{"vocab_size": 6760, "norm": "rmsnorm", "norm_eps": 1e-05, "attn_scale": 0.125, "init_std_up": 0.0193, "grad_clip": 1.0}
MLP neurons of a small language model. Each row is named by its layer, matrix (down: output weights) and neuron, and shows model dimensions 0-255. Each number is 128 + 24 x the weight over its row's rms, rounded and kept within 0 to 255. Numbers have three digits each.
Before each neuron's rows, "fires before" lists the tokens most often just after its 100 highest values on Wikipedia text that the model never trained on.

fires before: ";", " |", ")", " "
L9.down1099:121108136102120125117126131093128140123128149125146141133091130177103169145128102122096132093167149181140090111118120098160075125157128107165110146117069137117107135140153106131157118099129095127136155116143104121133137173108124125127074110123170138138112136118140139154154162126109103126121124126116144157153149097120154128106126118099093132135129211093133154139084134154158096102154120159162138096113147146116093154077132186101107096164136129123127172135145168127124085115107095176095130144097141115151074125147165167088110150126137134120090115117147142107150090103093114116156095128147134083128154115127156134134141155121150146123136113114115107160122121109139112134095154134124179151130183145106139146080138110141096112129145122141144098152073136158110113116113124

fires before: " |"
L8.down412:072104079161162117110099113134142131142146113119128137137110143151113136132117130117093130127121120146153109175155146156121110139113095142115154093094150122134145132119118094129110125148091142094123135163103133124150129170085149142175115078121124152137139149132123150147134113172124130139166130114109135116137135163132150139162107140143089140161113111103142106167105112186170104164079117130121137132126056127098128101139159127123107101102107145103128111156089122127105111164146138118140147107159114160187114118164156148123128124134124096137144084070136041146120127112088153112107110123134122127141130139118154129145138137143089138159092148112127152124154126098167115103151098121110117084127126105089142125154164142135109170152139086103195139101116101085111133107109152

fires before: " |", "ib"
L8.down778:159182131172168087130122144140118094164124117181154124119149145175147126102157147078100172171105136141135100153166146086094123132151106095161125121155104129120151122127170075106123126122114144124137105135132149120162095146106096162135160124077110133118116142107127108166124146092137156145109089117109131105130124121117112091128149160145184119137122109148131153153125144099106134103123090075101093094136125127123153138126136132124117100089158134105154134150135160105137120179126130109136135149107100128135115156099096152141159123121153149162124103168133087173143119090167141126150100163144142160077153130149104129140098161088135160107122121132089124121110149131112110128156140143113126126132123143066131127124100142155103106150074126100134097112112115096127111117112183

fires before: ";", " |"
L9.down945:113108137104130127165125118132113125122108166116148146172097108116092145151152132108145145137123114080115155114151098143146137139112155153156126093096114169100144113147142155152125163137092107103155117159142162131123178126145145136113140106102158070122134158119115119161120134149157156158147178083155131133167138120138111084146095124136090171122179170133111139103120137127121106091097135111160142101093129171151163099157154161152165148110125119139114128113130179106117129118116150167104113141090112100105153097123115164086143150106125157132126112164141135124169149093154094131109126147176130135108099115127136104123110114148115111077118158171140139138109116078118111142110134087138123150137141143141120147088115115121098149126154139149073194152079171144135120122122104

fires before: " (", " |", ")", " long", " in"
L9.down742:130116101132135127103111128099103109120073129114128114122144101127120113123150126125139083093112122109085151103158166188165180145127106117141141161135199113137149124159146125132172108098133066104127124121124154075125107115111137064103166138110107095159147129141141110127077129088097129150132146109129098138096146142142110147110118109093075128102107124112123078149120100113128117139124131119128155146140151064136107135099136096114102130145135133128159105121104151172137149145152102134157089151137151119123134119111068092176130152175157142130144101151125144122113140159086120103150108103120156143141106120114111140129126146161111133096083196148135144125160110094158151101115144114124084169108125129114125116105114124160152112138120134171114096141124108146137125124169116

fires before: " to", " in", "ra", " on", ":"
L8.down784:107144115102082121111147158125114101091083113129080114108144093126159125128109091123103113131126108150172173137172135182185085178101144123151131116141134146118144150114107149118159115120130121154123160151144092116104155146147112131093092140141161133139150154118120137159133130167099118119143099133103090124108125077184114106132132109088114147107135115089156153165134124119129109074090082115121107109102137109090170097117153152150139127145132132107110110080100112132141127103116102140112152125124111087146089143135180117109137117147140118116148141147126091128103110135089157079130076131139147124162121120123131133131120134140126148131127101147125134123191184120122140082146141139109112168132153144137139077112110098115128109131123113112173173181112139130112128130141077

fires before: "ation", "ated", "ate", "ations", "enced", "it"
L8.down1423:126122150165162118134104135150108087135113119115147089135119144154104126154090153132151082135131111132152108088147109139152149140154132119156101126158126129148141099126111130167123136162119139140132113119115150134132129114109155148134144100151089149165086151114147152143149106150139142129149102104115140141104086134107135119092139131113136114119104092122161119112112083185139090161103144161141113165159118119136119128096157154138133136162094113113142148147144183141148129123137124130179176121148191125129148115111147101133086152099143122101057136140125121125116141144147119154160104142110097145125112105105148152139140152148150130139140143116064104134168126127126124195166185103130118131128096153139140153201108138088120096117142151117162087162158137126110203123167117

fires before: " to", "ed", " in", "es", " out"
L8.down1841:095162156119150107093134132140117118098136140107098156134109148146112120170114130125114162144123122122129109105123135151134092114128065123118121150134110154080142146128121113122190112126137123110074090160162139153127135118107123106083118146142130154144190126156121128127128127091146103147159132193154118129127145120145129092146119120136168115148138127167151073155108139141183152104148111139180107109133124104153146082089187146141123112154161118127136149096111146159120113150142152118144106136148133119120139130117128149155152114173105078154132131091112123160121155168100110137125127094165109129127135126099102156092089061134097117103138164173119162125170142118143112105127165112108130146140139134098121141110142149114144129145112149126122108130097212146111149160134171

fires before: " |", "%", " "
L8.down244:095134158095117123137149139123133118095136078144139138162154125169149130127129118144117150107101085158137127082119092117082109115146095150155108140103141141109157131149166135136123143138109147112148182131168132157119142141118082137113097105167177164141120126144100115088149118119087128082119151124108093119092165148133113102100100143133137120113122132121118159175077167148116081123128114133161137135143161115165131130115126131107104114132092147112068170120131125157141114129108127131137107115172116159105132106119091115101137125150126165130100125109151156093116104165111125119099085114126143071082136125128128088139147138141133140103137153083142097119138165140143103136090101114190140133105141116110088149118103133130123111164124140099141117149180177132086129184093104

fires before: " of", "ment", "ior", "ate", "ous", "ation"
L8.down1487:124083125149151140080090146165117110119107101123101160075159137105168123120124139130122116158118161112118174157149114108147102110140109118137158130111109146168149146130178176092130144113117087128113113136137150108164086104109144135069107110159126157146111114138146119124150117149110113084131150163118145091127102141152162098129138079126106126151149115122161113089129150127113123152153135146114123138132143115130150129078104139119155118150155159137117061172127134135132159132087112128172134098103188129154102096123172089133120130122161109104133075116123120159154108115149117124069058122127105085129105138109099172099112143126113122091142121092074124101107102144111116137088131129095121096143142144151117134142147135132131078134116157140144127110119133167130140138142144

fires before: " |", ",", ";", ")", ":"
L9.down1040:122166124130165132152137105149104158158139157084119147143116113166140155158107092144125145138126117125160110110116134091156132104141131151141117117133132116143100118108088107141132126131115148100200142158110160125096107157129084127138165167133112104127120143093125119120131134114132123138140100136154109148135125116129146130114073113123129103114120123129172129118096152127155123140083122169137153118111081110140130106118108126124073126127157130114119255110133120107111115154187109120103112151152081171114129092150122152117117176138112113093131115149108131127134139144103178096122098151122107117137106174131080123115098116160143150134137132138146125130086146103132169117135121106149132158182113107089159147118144162134120117166117144095124151109145128115149061117120163

fires before: " |"
L9.down1378:114118112111155117156143184133093110139133119128100139146134113078119134147120088087105168150138142135131154107146075154125125142110130137144129112067149091119149148142137110111149131145092137119122153099130132148103119108126173090154067147151104137133120123154154137164117143133109078131160148123183184099098119132151121163154162101100154109118129117108143141140131122145092122129083078141086157149157159080071126163095160140136108114131160156139166088133147129138153146133146149148115102126090175105110118142114115093102123130162146123099096113156159146140119107112126163119136119133099159162144096132112138120135126132129142126131118105143160121129119126125149104104122088142091157137105148101167110140147152117112105060122109049109105151116162125122132158136113131

fires before: "\n", "|"
L8.down418:136109132130152133133147075134165105113141163121123106148097097173127126120167184107160130112180111163055122125115142098082148140080117118133164156121135098169098130124104135099067156119112153143141151116120115116106125142092107159151138128173123144099158106168133137127074117147162137154125131158093152136140124133147142138155106138152129133144124143140149125117136195137141112133128122148180134108114143172176158155113088154147088153126095126113172082135138140099128122116143144154155118127115162134168140104118145124119138151128129144111108123120122162105120119138113109159125138110118128132152134145065085120128166136134099119129110130121135136096086089112091160092172131126143139147123105135176110113107106157096145121110135118077122124077134117147129082158128102

fires before: "\n", " "
L9.down963:142146117139092099155130135161134129098142107148145101100110139177122147167116112117122088075185151126087135100113087140140144121125141089141061119113151147132074095118137119109103108133138122163141152133150128099134104119116139129104121152155140158090179155135107116103082123121081134124152133145094146108140119116131096120156135119116114151079145111143145110110143141169152124115110149150108124122146133110142081132161113115105137186128138136181172119129133131128122169157114121154154093129136114103173155099173143111082104131090081113137131125080122120131106179146120160127098156132081098068114126124162110136073094174124152123111175120115138128149135175129076141147121129091084123125138119126151152140151133132137101120132114124135105131131143140124111155113125105

fires before: ".", ";", " |", ":"
L8.down1143:150139164157137179108128126148140152124106112159108098160137122078115126089137080133143138123142144131078133101152130116167168130095140124185099114101109154118071083078106143139142091110151119134088126135163110170161106154156132153143108126111112109128124142115117151137176130137096190122104092086127144102130113137129094146147096144138096120142116144132109157140100121122126134124139088096130093112135171158121156125152150097142123115126117126162151232146128136098074095097126117127105089140139148112125105111133145132155130190111160117107139104110104130154103119139126111123136151122102169103143138121159089104090112139142165116133123135107114147136155150096102122133146124114138098167121094141084132105117114141152117113133163136183116104120133139120143111123109135

fires before: ":", " |"
L8.down720:122170088163144119103112133135163138137109143163111176132134080143081138154139094129097134116142103167146139114117134095117114142118099143139092141142154143111139146123146114138106118191119132153114136133097133132149119165102151109149135125125121147101119148131065168155119129106133138106137117127148151131159094105140132097179121163163182113107125134114114146159114146150144120142124108106114103106179104175137125095158117089133130127125101147109159106130097135159161145124156148115131123104129174137151136107131126150139167097102095176154104166178131139090140148113155153124099080125138160142143128143098116177097156099150144128147135098191097177142125109086133124093131152142138107133126131105129129127109117140119132152153117145104155126157153200142121164184133168

fires before: "\n", " +", " "
L9.down146:102079184153155102141130136141153145109168112144118096129130105135148103137114146126087128103160152145126089123127105121119117142125121160128087181159110159135127114108156118113111153129133161131136166140112181151164128140163130139113122117161127126127111102114140123082137096117102140110071145125147138088162115110134127123139163087092092107119162102133130134147172129140154108122121128178122088119096113129142138149114136129124110140131149123162120118105101172129149143160114146109128092144094131147129111145168214148167122111185137116110121150121121148129114175076102122107113121105076121135136131120110143115172068120096119126137137147131150126130097124093121148135161149110196126127124114136166087122116108129107083133165110098089165100111137099096137176140134119

fires before: " |"
L9.down1477:134140149197123148107159114125090144146087123134137120105143117138071133118088134117104119124158099110114105121107153146115135163105155119085163139117171092111115145073118105129138138139080155171095102116111177170087143160113165110104130114098100107114125168097147134118139128113115127119092149143137112140105128110151099137133138111179134135089123138102104161158099168112122119163125156103127104086134154115142139101127141169141114163139105155112143136163136081095128152109135154135124128141114124133108155117160103092136072147135127123076154125082112112108145111150168098100104114109156123122124137170150145115134131087098074180123124139110109159098146152125141115140165131144119115130146139139118145096159137085132151114133122154115137058134159113145157171148142131

fires before: " |", ":", "–"
L9.down239:156101110125139171109133125139118132152143131167113170127103092105112097135141119134120134139136101152137113179121134139114139103146163103127152129119074158155146158146148107131130123118096122085102150134134091104137132162139131110132108113095094142131150125152097100158111103136155097117121102102118119133162081142145125140081156122127142117145109143100147101136109165156120166173133146134146159104128159153089080143161112122132104083149108143116157145144156097102142128155168131125120112145130116142109090141095127149120149117161058096147136086083122143132121113212148128085137128111162152167125101121111134108142132116129104105126179163108114158120133161146122071098173154114152136153145130108122106153167103167111103137135113140088129095164142103162120103090092143

fires before: " in", " on", " to", " out", " back"
L8.down1273:097155108080152144115138108093126073142159168124111154133139087141124106135116102108175121135101107102157142161134122129148139121137116135147089154139091130134154124141104123163142150128152129095116129117128119111115136110137125113118118121124125136114118133130115162094153102107139130107117132133109118096156143131157134096121126140115123149172090139108145122108160160153109133101135090108164119128108097119123104113142121149190129090159166116047124123111166158182133102156143131147135128118126117084146128119126137118100189114131050121086146129072131131109127125118062146138100142164124094127140149143146140138140141135160126170097158151195137121071099188146108164130120152094069150143115130120098134104082099148111122117135103151143133111152135128137121161135140106

fires before: " |", " vocals", " with", " by", "ert"
L8.down2047:109107085171117134090177152114110145134107176148119124148158128150132111135122153136139146139100179099131113151124167115120096125158141135131116111169129129133114155132144117093092133145100116121120140105113059163158126138138086107151110160139120146094142074115103108168113127075134117126107077146166135165118100123141132126087138146130138138128058110102165138137112103140162145128131156138122142090115121137121122108099128121120083132100133116121139084144114112138126128148159112131140117162093118134134194080095104138117137119104151085140116157134131092105095158138081124127127177082109134099114149120129121121147121086103126153113112124101123129119162095119137157119133114150110188140150128144120144092152149114102131093113121103120130134075167208133119159141114124

fires before: ")", "),", " in", ")."
L9.down905:149148119092158123152119118141115158179122100156143151095133101146110063075123200140091137142152118139144149167094131092158127176145144133135129144182116176160129081110138169134114166127142130108126159071160153121173102139162123107097133107108124123135095132122135147131133150104120123137104103134136111107130093130110106125082127108134191134106106108112119138094126144133154104085126129129139147121131141149125132127104128173113134165124134166115132094126161138172135139116156126153168139125136100134114103107116140124142143148148153187118143135148121130152128133116138076147111133131087099127138100108090159117200171102180091113107152117119094138158160128122114111128147095112148110090130159122142096131084132143148126118161145112131118090120118159103112108154134143